config.yaml
init_std_o: 0.00491
decay_fraction: 0.786
decay_shape: "pow"
batch_tokens: 65536
MLP neurons of a small language model. Each row is named by its layer, matrix (up: input weights; down: output weights) and neuron, and shows model dimensions 128-223. Each number is 128 + 32 x the weight over its row's rms, rounded and kept within 0 to 255. Numbers have three digits each.
After each neuron's rows, "fires on" lists the tokens most often at its 100 highest values on Wikipedia text that the model never trained on. A number after a token or word is its count.

L3.up1107:176110151131148073104136145135111140132085135146164131129169138147109136092135090073126145123169095116229125098125160147128163122109124112068142115117165152085098100083166141140063148119105099131122135084104159116174105149127119137079087146149178113165095133163119087116140112136113120074
L3.down1107:159098201085133142106113112171119158075161081135122100187127113185131165142153102129104112118078097152092149113112154152140161131119024105115189100162133157116171170096136093145168186177097061088118112100154094165169152103178081068109085168149132151108171159147108094123147111134134093168
fires on: " |\n" 25, " to" 14, "ro" 11, "CA" 6, " " 5

L3.up1042:142123105130160102121121105099162096149130145102121161147131081139108152110108127151135109135154118090134140117120224114105084194154136148100224225136109136107133121077060143138096126166131181106099155167099092139141145226144155104159190073114109155127079121088127149106234194148137128142
L3.down1042:136091169144150207094167106039163108112171168141093097164149084167148109125144167164196170164083163064132110151142122113171137166099125182110148174126127128121104157136124115173121137132147105116127126110044133091136142187117146163124182102143111147103156100120127116206139180168121087086
fires on: "ing" 25, "eng" 14, "ang" 13, "h" 12, "in" 10, "ian" 7

L3.up366:152119140094165172054107123083103152156148134111183119081088131140100141153125141085148100118132167181136143115106114107040143112084117173181134146100125138113107136117158110043110105122168105107103171121084132159128156085137160106142174153162171162164117145125156135140183092193143163093
L3.down366:140144114093122175151098094120121105074097129187101169145154178131138150114074191079120102130105205148091182090128092072073145170128100146166142101069072103096145213183158137104176116150117058133099178177186136076164116096137095140135089123149171139125118054144118130180082159193125173105
fires on: "o" 24, " co" 18, " Co" 17, " Do" 6, " can" 6, " go" 5

L5.up614:116157138139200128106140107081183114125089068129087069130144069127158069118115140152132130169153115153115129106124127179137113161098055147194203140117148144104060088167103140082107123107093167118112138160115013088125142122148180061148053092093114151132142118110117066132167106110152126130
L5.down614:154119139164140150113151172083109144120136151162149139127112114193144194157103186143160107104106100156098143122111067088139153102124167102112140122128133070098131137220159135147152121127059086104116107143115113154133154120187122129068113126125134105171171105159110146094080174123150165081
fires on: " " 31, " (" 11, "v" 8, "u" 7, "ard" 4

L5.up841:089156186148137177155171153129156138169158078081104149080135151164178139136123107150105103134142132138159171093114122149183138176110143112165156228102109085142132124111186133126109167133095118103176123086133138109118161154167153149079059092105071080149075182119111105107189100105127120146
L5.down841:074149161122092160112190144156158107102156118083120115154098110167086096116172077145105093135098157147140098138107153128135102179134158137119146198135074117101135089144097143120099106110131147121104093106129091110070088127093094084159120163102183139153176047130190098205089095113145157129
fires on: " S" 26, " C" 23, " W" 14, " E" 6, "r" 4

L3.up1057:144156142165140093095205113102118147149082104155128095127123123088179135141103069114148094167118092178148138054121127130131134161088101122166152127122103121090092115128152127167064119180077140137104135075105129090064169148054123124053124159105117134164107125099097104121085137159070086116
L3.down1057:118151132151078160152131106147086134113198179152151091108100134112158132124091152156088072106151120163087103108125158169104098036099066142181169112105125076180121148109112101100145196135097129098125053141114148130149159104145151123155156050085150077103132098128131105148139193153175118081
fires on: "en" 15, " he" 12, "ra" 10, "ab" 10, "orn" 9

L3.up66:137120122145081093172127137056193114103135130102157174163137135126110195127140112102086103126144144118199052165120075125092165166108087138078131106145074129159132066075158104163092161120179116132138167119137142168107126176097094193113179182088098134158123089056089123063066137147112148152
L3.down66:077140121160124130113127155144127175107098140183098102136114117168103096101155127151121112119118042089087183162066135143150108094098108106114084088180130138147064157103142161125164170155111102137136099128108183165125087113135122144097130094121135181111105136158135081100143143122200098155
fires on: "," 50, "as" 6, " which" 6, "pec" 5, "ic" 4

L5.up1505:133085084099174084103108100178104179109137135072100059199139140105132148134091151173058157117150112090096162153093149154131142115090118123067106148190172138152102169142126090122169119105172118154120145139139143160159060129070088153127143196175115149158091103095130154191141104126152100164
L5.down1505:192149154057158074131171124106150141129137148175140136088095139093144167184164117123179092127126122173147106108160168089082083070126103101131096063160077115156156160190128128174129190120112129138100124145133191116075161123134123157113173080177084138115110202104175133113117108154096113113
fires on: " Jack" 16, " Mc" 16, " dis" 14, " (" 11, "h" 10

L3.up39:113130146108156178009184129056091149155148117081182185120160092121133111144106132186127099108143145161154147110148112117111120118132139125142122134176126174089062141097096088142116147089142109086082112081120090098115146075086128170123153158109131132165114154118160145157128122163107101150
L3.down39:127093168102080117142033096140074083161136160145128087132148092078190118142150171156142132110076122150170109106098151107112142109096158153104130179076126071145166175111076128115121129152157169075115080095113119187123162147091121096124171099146125131123137107103127091152115085175139185099
fires on: " of" 30, " in" 9, "'s" 8, "ass" 6

L3.up1347:183113093181125148116108188163118144162142089091177104135148160143126154111170108116144151050130145158151142135179075207139177107174145146092086113113178133108132111149139099111119141137127138093109068125036160200151154166085183160144120167163099120105134130087050084106068122110106113127
L3.down1347:096195084077177112115129143118152150084155185165053200066149053151123119149099134164128146095105121140129150158128138101114111208077146122140149159138088141212106135109044069111134117123075120059096144130148135142147121161101134120167122128162121144125131122116148104124166205127153154120
fires on: "ic" 19, "ly" 16, "if" 7, "ically" 5, "am" 4, "r" 4

L3.up960:181125128179098163129122147100153164109111093128124124090101145114152140172082168159073093078121177096219182167101095145076103137183093159167111076175051137211129092126114133163130120120126179135147085097131120111155127173113201125096111145126149130054133146192145142055129148112153170068
L3.down960:100103155122047110190129161107130160125122145110160092143115124146153169154088122113129150110135118152134174137121129095149089091143144096124144129129080103057108160174146187174163109159140049122157108115074111144102115058123105129075106086128113107104083122176095135137155176156060092162
fires on: "d" 12, "k" 10, "b" 9, "$" 7, "m" 7, "er" 7

L3.up145:152180114164152158131132140183103160126136194157144115137134075110096158136151149166136125086068096094190114192128173107134098182137150163181147168179141139093106110165150095044145166143137117154142212102136067087113107147158087160131152067160138172084147139133106175170135132134126124123
L3.down145:117076176154088156100115114168141120112105134160180128119144078104107193108149158172137156140102133089062150155112115124142157102103214147091107113181195139141127098148106124124134104120196096136076116166122165154109138139112115193165118111096116113102076140163141108116082126099089144087
fires on: " which" 19, " that" 13, " (" 9, " to" 6, " along" 6

L5.up1235:138173095045107154125139143145109116165079180160196170160125094103076168102130117173148079153167134124161143155134155081152170110126152111118083105132174098104121156111097103091185115135136123124098076122129110134068130166113147124163125097097115139067117138124136170128093089146172124180
L5.down1235:131149154160166127108127097141133132136118088099095131163141146134152140132106089076161136137181151091112151164107103073076111165143147151103165112167166141105170153088121100098164167180159129199117141176124100117197112085193173150105108142131101110124073122104147126140121120113157173134
fires on: " M" 30, " not" 12, "ed" 6, " gave" 4, " for" 4

L5.up1524:098095110149111117132132111119095124163159142177182153125134063151131097067120155115129113114135166140131118032133181159144100121155138137156186071161114092134127126118161088123150093166105143159128071170185122162123125077142087090121120078142140132168063115103137097106115099094121142119
L5.down1524:146072122115125072129198137151124126114142118165167152146141087083137097132136101129132127169113199141120169136148131129158123146117118097185109077148103160117152137071151158206146125131088067158153108123098153135112119086153110084065111145153144127147095095126081140096143147148096164105
fires on: "ed" 22, "ated" 7, " away" 7, " moved" 6, " came" 6, "ing" 6

L3.up675:129141146093175129120074192119096138152149149119175118102072136072078165095154134181129106193121146131175144118122172178123123117099095121152162132087166120162141166107059076125098165124154151117145106151152116137138189161137154109162105133080115077133092162138097170204132088193129128199
L3.down675:126061126183121103145204092116123113118171161122123074092132099137122123172130108207106140162190145143139126103158160117142114113177066104095116163110091142101122141188118172093094180144128140100101093145120176141142130095091049114129122119114104170193129104177147084125168129163141106139
fires on: "h" 26, "-" 20, "-h" 5, "os" 5, "-e" 4

L5.up1316:087113147118131156148039153096083173148043160131130104121047159127110156135100128117143152120219095142131139141138116165168134128149108117186162173157142130107115137167168108159137090111166119177090085123137132141106116101161129113133133175123121119101139159167183142117190117139156107148
L5.down1316:101153124167066107132123160147119146101140135159107123112090128113107096119154096106088112166106086141103116140132077123151138112132176138132140118117133137033070189152196140175181096164052122121098086120155182100120162130151093101141105107149148130162167170133172141129155130133087098089
fires on: " J" 25, " N" 23, " n" 8, "N" 6, " an" 5

L3.up762:140128128080113120184117158119119148186097103111129176131128081104075116189118142172158119128115105136137178114068182189128120106154139122164137156146117148094082161088158159115119171155121156149114154140106123102121115195156131119101112093074130172141125118116122123130131091124108133170
L3.down762:085198106064078133126094157151136083078098166130126093171184097085125094085152133145135059096087084167073089095110149174124195184126076170110096077158151115164078146134114145155107085104181186192095155118170137093131119094129169163141109104130177121136151113136089092098130066148151073140
fires on: " f" 47, "f" 19, " the" 5, " r" 4

L5.up1448:172177168145201147055102103161133089122124152118078086069162135119094156096089101169122114139087097140159090132165131156112109067090079130137155083148205178117093083132198121139129133089089111163121185088141109110212150178160115115067134083082047137109168185164141162177136137175122160162
L5.down1448:135135119090161116131180124117130124063161174151142073118105107183126178112128136112132126077164159083151120208125190126100120073100135097131117074146180165182171122164148112149156146135163130117085160128156188096138072114153118105138103119078094128125136154067111052155155102135170112107
fires on: "ag" 24, "g" 21, " (" 13, "h" 13, "w" 4

L3.up1006:154122134101114104150070140152113050129113092172119147115109078085117118149119084131062071102083114100176118142159083130062127149138112121111135080076121110112135189096150149103075138124101096113089104114136083098134147121112112136072139136143125145144138176132112124092106090127191149148
L3.down1006:149123146117068132133178121131127144140167122083119150146137109179126088150100106152117146068152163138098139107109096114164088077139159106115065181156205157094111142151114110075127144114184108051126105080080128169062133096113145118147143150116119109075187159114156177101138105142180089200
fires on: " •" 16, " there" 12, " never" 10, " have" 8, "-" 8, " of" 7

L3.up460:111113133099214064155164089139134103087081126173129117135085117124106125108101082137101141155097081117172154153142126129119131109082156115107099141162080114099169117173191097190118186141128093182134117114151076136122101144145110123168105170101085099096164149180130128097094141153133074126
L3.down460:111149171131111122064145090143149200100120117126133133096129160186098104124067161117123117099128196183131131171144157109117102093147078058148128138122229150142078122181173124127137158101120117100079139169100051109156126137113128133110055122140119097115149116140084051215113128175126086111
fires on: "d" 20, "and" 16, "it" 8, "el" 6

L3.up948:147124119104165165135206118106146075132096119130113136119156116121059114120114060199104178161118103111085141098187115091110186107084074184165124078137135103087197116094146166110147104061197122140219100147074169089104082121112106139147116144088115068149224184139138104073068136060154109108
L3.down948:167097151144075147090159060143162105156151128097089199157206112158191098125116147175135129114186100165160115153194123145128092117083122107136132100132104105128108097152147076152095114126145146092076114128122168153089144089093159109107168142140051150065117165112136114191186172160116128100
fires on: "s" 15, "ass" 14, "a" 8, "h" 6, "m" 4, "al" 4

L5.up430:125117135104177184148118171154071097080074188117131126131163160106083153117096138110119132122115129154157109160080121141167108109094098122145176116133145063146081159151150114053088134160152147071154140180131139111137100117134162098123121066142123034111140111142155148125099132139156124146
L5.down430:132111116086099170111116107127160171114140097129107075165122158101129163134138116141138089073157090135204189155121166165156117114091167119126134159197143109137128183158137130100179121113113096170105101089130130068212116169112085112190126093091168166100149205124090197117188111145126164156
fires on: " K" 20, " U" 17, " to" 10, " " 4, "–" 4

L5.up278:099158135108107097146100128091151098130124120143140133160094108132129111104112067123131154137125093116104090140083097167191093113122114135112147163103149105138127134127084139094139168117108144132085110088145168054105126174134161132165112141179152195132096133104147099175129144152102091158
L5.down278:143152149149073133037179091193075136124119163121116167133119094130124165154119143111076119140114144162115129103110090136143109163108106108150130076202100150148087135107102199152120162170076095154144100106131111051143106137128119126139153108148106061082157132132103163104180149114166155133
fires on: " by" 27, " L" 15, " Bl" 11, " Bel" 7, " bl" 5

L5.up1029:092134148115114184102132106123127108177134152102151104111152096173170141134114121175104160134089041117100070145094134171141126107118121144107175082118136128091114125138119172189162168138125097078074122114126119099140121081124093108196133159097154156093203106103077117142114159102154158116
L5.down1029:119138132142176094156169153109089075127127116120176175114165178204053119110116131104067168116116179097122119145116141153112072148145110080159184171192183093088166151155173083149057143130126171165118135069154134151100089145124139085130120121093141136130171161099159119108142140151081105089
fires on: " Th" 33, " th" 14, "th" 6, "Th" 5, " sc" 4, " f" 4

L5.up1408:109088179127145145163111129092122133174107107068112123148133106148055177131077143120057128155176035137095115114091083164102157083083142124117142173134091106116138202162122152157093090136151123116146118160130109179120107149105121106171063161105090149237156134180141093105135107120137141173
L5.down1408:175101115152148160137129115132157141165154103078102123129144135139145102148084107185118132119079093146085151138143161132129121127110114085150099113139181182115085135160097149199085089103135114178153154132184134135118118130081099130179097117159106138186150127155199078086094125141108111087
fires on: " f" 69, " |" 8, "h" 5

L3.up868:133111104157077096104181110103150128072135161136120089141118128190183147123070166174126130119153203125123103136143091091087124143095056142098095174110109103173193071142087110149125129112081095130057086054086138173127129164117101133144167083187136139138147150112106157162131083113129134048
L3.down868:155104153143172117140132154181083180131091135118142076166201126076109187126106120111174139139127147130058150118158122160109112105084125118087105096132127101074098192165117137140122220079130123103139134122074139104065110129133148098121171145088183178126150121118137157119140130143134167149
fires on: "p" 24, "ird" 8, " rep" 8, "P" 8, "ers" 5, "th" 5

L3.up217:123174122139099134197139113134122152112118179136121108171196129109114154076182132099194141124163119150107141110130141168147093174219080128137167113115139141150148143116142142085103142160066149165099177082087130079075082139124148103070138121156139138085106138153110172073116144097144084099
L3.down217:178117128098129156131122146100148139135135171135087101161165143114140151179112117158196107139110108115121154143124126131111110110155114158098114094142131094167042121146103083084114074205097156147125123148132153084111104103175103076098123128126101149128113094121094114165116122116137078124
fires on: "b" 19, "p" 11, "at" 9, "ra" 8, "ch" 6

L5.up289:090125105166172090047158148109134121052115142103102149108170126137102045140071131135117124098151092135171116168103094094152061198155072096160102112124100141151157042116168114141104117167084193117082126163106088132131130159128140119167121149129097081123144106128094108081107129099132104133
L5.down289:173152114106140133137113139198145116140138094108158184111124105128143128132206119117095080117116127188155130157154104110171099103117136105136038083099115158108127145180125182105096108184145085121103165142069107141166117163135114157190141100185075088129112119100125105105142141108111046141
fires on: " d" 25, " ch" 19, " l" 14, " ar" 5, " p" 4, " g" 4

L5.up479:173068120076146190130177109124108135124098099134150092083163102127100135121076101148158174096136103073145163124162152132130057103176154102143143148145141111103146179175111138145120105124160137114149097096154136135167118159142069085190135123101121142138171104087140176067146108065139063133
L5.down479:146106126096156182137101096121125093114128176123117143153067141149129108208152098111169165154121107156117160126123127055150130199118104107115059140161152117117195098122089143143127095107145144121084143119113152130098128112147112116129099129116127164118112129140151125155083067142120162163
fires on: " pl" 33, " Her" 8, "er" 7, "H" 7, " Pl" 6, " Ter" 5

L3.up1072:113160107141111150030135181126100156150119152125206111103133125099111155147050109108139071086177128134111143165176102133144094137170074066124177206156199078160203133112163108121130078152110126109127143165027074139175103094152153097138106133071118163194151135121122080126114129185150132157
L3.down1072:138091147165128102151122087122100135137106056092135145060113126123181142078143149100122135180115181156127122160130139113137105102116161103128122107141138139125164166149143154115164120140113104124097122104138146181132150128196089104092178181168155191086128107156141080142075096142127161100
fires on: " by" 17, "b" 13, "d" 8, " enc" 5, "n" 5, " pre" 4

L3.up528:111130215124066126209107125122152114116085124148063169147114123125117091098155104120122113097124156090124099086201096122119109143168113211118093140140096157166161169052139159135149136126161151113162119113105099127165141138155091154107104108165147066159107127139110174165097094112175135065
L3.down528:199150119121198122128204127155159085169146121130116070134190139100174132113144174106152108128135149140137097117122172108170104113147192058097160104103152146131073111075098135145139117142084139113155121106123174132132144154118104043125169139156155139125161138127107097085151112083101183181
fires on: "ed" 18, "ary" 8, "able" 7, "ate" 7, "ated" 7, "ic" 6

L5.up108:115152085129151111098169114190101133153151165112161152162138180116114164136074110144153160167083086161170095107111120148082080142181133127135156157197184133152133104133119150129131072104120104168139192132079107128227113142166108098097099143056130153139154103142151163152113160087141113130
L5.down108:102131103055145126135144093144136180132120175186111130123166146138147108155124164188129135122144173081123111122059099189068136164150145128134118151145136076099162140191113134172081098113191109155124145128158185123141093090144150132126123154056134094141083125140151164175112145108103142110
fires on: " and" 39, "L" 7, "h" 6, " G" 6, "av" 4

L3.up1228:113069142082152135152110124147134130120083191129103113146089173117180082116103102126100089111091099117123101126133191164125094137167156151153151126089141144131123150097105126092101118065118119111173160129132130137139156140066117141132114167212132131130160121168075120108105115159230101085
L3.down1228:096129119144137107093120188098115113109097161118153123166125167142134163127134074061142095133070070187121156126176150142148107104156119113141095061089123177133136096108163078109129128135137091161087106115143123115148166089160144152148155135129142155141156125161086134163136107141154105201
fires on: " well" 28, "st" 9, "ist" 5, "art" 5, "rist" 5, "n" 4

L5.up789:156097154131143117152138122106105195103088197143146075132112161134118124113099125152129169111158124145122104166129150196089140189151104177127077120112170072101079080104103173127144070131142159184111104107149126069111139149177206102087105099072088103160131132118107184160139127140139131142
L5.down789:194152124172143121126138148150185109148127083156125084145102087128155123170146163121149120133131170153170150068107120160154135160139122144123164108114077173112155165177169103113138158164169117086111112110169124139160094080139112163152164106118130120114170125166121126086171082170112115170
fires on: "t" 21, "at" 14, "an" 9, "k" 8, " from" 7

L5.up49:103130131138095094118193071082084168054124146141148121134178105082074179111126101102140145127112128124146071124070134121144159130114178149157128081144092130111118159130124171124050171107158123125100082064114169143120093159102194152104058115083136085127155162135149134112108134079115142089
L5.down49:093147162137094131130135099098116098079128134137132138162158143136134144100096132162140128080113139097109117147107116124131155159100163108183130139120153138163205099161116197156162111142164173090097107073167166062155156145113119108167056161144130122056121152190156158107125116075087103121
fires on: "l" 34, " Ol" 11, " ro" 5, " Sl" 5, "f" 4

L5.up325:142149135116130148104115096115147121130139164090180126096165119104133147090111091061083112107095180101136206180107096191131119189101135139130101070159121126093096153139095115102123142140118126165195140118141138089088093145100093126101113138170166135145084141073121113101077049098129134221
L5.down325:158135120164098116145101049149149114186156092113090161140149142162119158151189138117141120104115183130117116111146115093155131151131112146172179096134061083115178110113126096133122156110117131141107125118120159066081153092100096125120151122127155086113178121079171073154117113094119117071
fires on: " rem" 17, " since" 13, " ob" 11, " Rec" 6, " until" 5

L5.up391:100122119123128057169151125149093098149128113151065134068131167164110166125142101135151167082113168091188177115156122096130108099108090158096171142174155124040127136120112111190142109105138152111159138133153125122129155118147125141170143149136116128118127232158087099139115128174096102147
L5.down391:128134142139118144095126114129147126231105135129136174111164149168151139123148135124130095147139100109191098172108153038082066122081119122149092113164103142169076127174129159170095117127103095127074208150176171071084153122122178187116114099106088112131098170129177089076109125150127118170
fires on: " W" 29, " |" 23, "w" 16, "st" 5, "W" 5, " w" 5

L5.up928:148080078125136117177078121068139121138174165145167114164072146094099046075115131131143166111116134054169127151192144175085143085152121157143120142158126098108130113148134145153113128110128167133064127122106129105148155091146110135194149154111203154109115116089048149147162183147142139098
L5.down928:143105125197035078165163148099066167128170162095111118133118140134117142125136168136127134137154132183091145134095149117077123129126104063142129146162105079136113141104186101129149168153178112114123099146097136113173134129101087135140143099169145092148142115118139117121130121148187150055
fires on: " pre" 19, "In" 17, "202" 13, "ver" 8, " " 5

L5.up306:125166089140145137137138069130109101151068123111150139083108181145111154120139127160112186143097126095152215118105131159202153117180139105143143152132146099076135152158117138116096121128162113156141117111151157143099167123158117085112170132105123098136101129099160136052087138081110116100
L5.down306:136140137173140196072087176070115092134139134109118108130100119198157130075106159133152118156165133146090137073116073116163123078112068116148138105165119030112118097154120161154137079128114144087142145159147155123136099115172135137116129158075169137095167129160092147133136098092171126135
fires on: " R" 58, " r" 6, " ex" 5, "s" 4, " ro" 4

L3.up381:225124091191110095116099164098104083105104159130080103082149144103119132095097145132155150128114178217134165133076089134133072211099157139123112193109085147112109112130154117081128080047131141114114156113178123129084182100155139124103147151117145095196104101093126150140150113090119152143
L3.down381:117117210118114144081166115139111113065131121130092156121102079113124126154136216107114132177140076083133140186127104139086148119139082152179113148107060106131149141162099165184089139074136108115121135125180133114113113155075121113110119158088104173119077082147163133104137133103131129075
fires on: "-" 20, "–" 16, "ie" 6, "is" 6, "cept" 4

L5.up1257:117156132119062134165099191095083143113140061145080112172152126112156107150134089124116119151212061113161143118150161105094094087168168056132075127133085129109107115103134145134121109105098124125082157139192109150157206158146159093100103160137128135093109079056175068137120198135090114060
L5.down1257:138140083170127172151115096126157103198113145188132103142114106130098159173188103125115144097170133154139139114168138118068141177138117089132123143083104114142095119110144118154115107073110141158056125114203140146109182143114115064112109150157026120142077096119101071098144125095104125097
fires on: " pl" 25, " Pl" 15, "pl" 13, "l" 5

L5.up240:152136208119150051070162137144132127133132099131099111100105136142134155183128100061156195078116137105096176147128163106104228136149139124104150162145134125093192125123156165159114081122143127117103145136163176149110119162152057163170108177134146086117098135151170176122147097151112106146
L5.down240:173119105053167129107142168132160142141098172131164110110106144125088121133129126112194155105158144081158167080175131097103165112151162210138139131155115073166125082156086093062178128099122089149119144105046158187143099163171104140139096151072108127099100142111154122137171105121095145156
fires on: " after" 34, " before" 18, " beg" 6, "After" 5, "\n\n" 4

L5.up1047:221115175116139167129137085087154156140082170189113073158140152196125100128134145079131155121110095095160159088118131168168143145167119176139127101126117144056121125131078159138126163155175065122176150121074161168162127119152142088142112107148141145096104092099130112106101128164106178104
L5.down1047:167112121072142185095195061146133123080067076156173108152113098135097198131167184111048173166085151106107154109145170087144152160107168133131090128109136130082055097177116144123141141194174127048148106113186171148180142105149152153125130124136185131214129063144142093129152141132106160078
fires on: "a" 37, "==" 12, "na" 9

L3.up1184:167159177083107187116090124122153103097082141211107089108159118105035143144090167160151129109077155067139105066081074091122172137109106189180166130123158101114090138166152111122133114120128161092107134145169133106167051114129131141119183117102108160090141134159108169068119144125112097144
L3.down1184:128093112130109170106180142185171143181122117145082143123107098113138142144124159135156185145102113036109184126072121115152073198119130115135144162115125133106103166161132133106130098076174181179119113122087059112163142186164153099100077128108159222117096133144047101149148090116092114131
fires on: "\n" 19, " go" 14, " en" 9, " first" 6, " ret" 5

L3.up703:149113135124166129099128135127095176151174110155148121094068160115114117126106133152118113118180078129163174163126124130125170130058141101122114108114079142137158093112080118144110110115160138085231166133165125180113167148100120082144091104145136109157101166094111108190184115089092149102
L3.down703:138142083155116074117150193139136118117075153170120173132132129160148147140088149162118074114144112183165169154117157152119086093077121097170204154115070159123154109177097142122145087163102102053110081124140148120174172133118177109072155081129159114136137134103165157091135171109119101146
fires on: " de" 26, "e" 13, " De" 10, "ens" 8, "we" 6, " conf" 5

L5.up600:091113169096127134151160150155150135067132158187145090149124053110120122146149157168117090093131151017141175133135115113140127115158091144134125135158124123070103159110108120149106119182165077148118144113144119164139130132111113115113090133159142221087159176081115142146083099140079130068
L5.down600:091063124113136111099118169162178180122153134105153182139127061079133121118153150114104146165142106159137111109107124086123098110120139180124134114124108131115131156193192037184129125121169183186064079135153129158149143088113116128115137132216141099097095145131175106136176130128116109149
fires on: " /" 19, " She" 14, "\n\n" 9, "." 8, " Women's" 8

L3.up117:153128158103105133088155147119163213119147146126123119081092088117068113136069089096140146127136150147161160146170138198111145117119119155125112151081193147110157128072173160136159175189119124128118152176075151152203135167094133110131095086103134100161147139069149129133129115126120153167
L3.down117:108110099117138162191102043163136080070124212187135121131126103128163077104108166166110152105171158142168166171117135133122158112102119205098170132113124133093073116160145070130150114124183148160123100126149066131107076120134148118152109066133122136152122124114086086170160139097144135144
fires on: "o" 17, "in" 13, "ing" 11, "a" 8, "st" 5, "ance" 5

L5.up239:127127114126150081154045194141177144125095105228083107111125131068104113088132123107134184106203092146147194064105114087083128130071142109207087138161187122159158127152141100137080169180103098115109127122130105140119172110134146121079104140135087112149186117133061155157156175121097128094
L5.down239:137120124140113137153155095150095080121130128120086154113136151154143148111117111172056133141120115130125110139072106129155185126128137104169141066123128146107125096130176074110042115098156158173178096120155140123139103137113113110115147143109180118139107135100159073101141166161177109152
fires on: " H" 57, " An" 13, "g" 10

L5.up252:076138129099136111147173170130118189139103192117112172144157165128094101196104156141139130111130129115214105145147167166115145108094187119153121208105166178118192132149137140155130129112097158139106093102111164165152130137115138068084079181152153075122122139140141146098126132162168113115
L5.down252:064071090153115106111149098103104141153105122133166160176155091163153110195115180161102123120140107082184121107165157109096183111118123090170137119119178144149101174205072149147068124086073128127098136127097097113125161147146098147110099149089176156121113160161183174157132109086137079144
fires on: " Br" 41, "r" 17, " br" 11, " tr" 8, "3" 7, " fr" 4

L3.up1254:162136142121138104114041125164137186195116130112122108104111140149120132118086082187080096117176129154095147137085150156164049203079113130156137187125154131141137139104097136084123151198169147122088190103124145107167089112132168146176141129106131120124184157107094123129121092150152118169
L3.down1254:168142123140146130122142118100129114166159127093154125104138164137073099147096166151148090150115130160149087170104057161120119110144142111142163089181123144138140189119105151125109126108102114168164178116172129105143124125139158121178095195126086147132124108159195129124096098171144147151
fires on: "g" 17, "ress" 7, "ate" 7, " film" 7, " press" 6, " feat" 6

L5.up59:184102111155124150108153113201145161117134099108100136101096145122109163118133071150087132176108122115108200107246128132104163144156106148128154082138066151099114078105092106135120126045157109169135170131164156131108117111119100192123165108096188148176109104070134116111122103114165114109
L5.down59:087081109075142070152092160115103121152179132134118127125116139118181152186069131135138097110145049134179124140070115132084136121136156148111074075162126115123128137189141137073198134115167147160104145198142111163133087164122163133094099156128090075053108151130147063078136139093164114062
fires on: " and" 21, " in" 14, "ST" 6, " km" 5, " t" 5

L3.up160:076132084122137092193142109127128141107086156177149146118214135144115125100142164082133147165088126132188127077125169148100160191157116124122124140157124135140093115179129052124197105118114149075164089155175132160097151166178134088139070120122102143169174079135104168090113135054100182114
L3.down160:111153080143064088103152146147097104153117145140105148137141238149073143121120103156169135148076142175128096103136178153092117122118105090093115120110143118158106070182089135182093116148091149139162090126141108085096108145127182108084160136108117113166127123123120162120085116133110058111
fires on: " called" 12, " named" 10, " used" 10, "e" 9, "on" 9, "or" 8

L5.up1139:143092163185182088092158089156111133132101185130147134116142140176164103133133156166122109142149145222139099123159098080160135159118121135122126138079119116160133135034113092116141104136133161124132170133131068185098123162117108090132099144175142147102147128193116133098101174096180152120
L5.down1139:123135131132129118180147111108120194171154112096132098156092110096156163169153197122137139180154126113166176138105133096157086165112149185096111114123129109095123152126130163088155108059100152111134152150151118138087147083139097157066158199147117130133185120110152192143071138077054155171
fires on: " v" 19, " the" 17, " Democratic" 9, " member" 8, " May" 5

L3.up652:110150102103160142067182133150141119129100161148154148121135140135183158108096190097168126130150138142128136151108082158100119153123113188104110138079125173129064123090118140108130125120097169105062187136158164150062157113109100078147106134186146139131123150141121123114111075168184158158
L3.down652:115127066117161168098143173109162165098132133127105067110129126110068139146194087108172155109117119082083167128118153107163150166140156158125113135119118133172109111145144140123095142155151109087194116162185148136128162172137121127119157181174145113159114155132087119194106139157150143098
fires on: "a" 28, "ar" 11, "ry" 11, "j" 7, "ah" 6, "n" 5

L3.up1295:121126057118178132110121097132122117131176081143157148161108217126092125131132112171096126170127136091141122115090105129168158091135146085109109151104110144127178112113129111152129152155183149149124133166137113178181116108199180147070109133158100103175148127094165142129145145082113119116
L3.down1295:053163116099131148130098074133133135140140170168080145116143171087132097084157156164171164120092146112035122115099115102133133142097098162111116131105095121138108103216135119147106150162149157069134104146098157078096156151105104128121146066102159109165065092112135143154177123138136098186
fires on: "-" 23, " and" 22, "," 12, "adel" 11, "." 10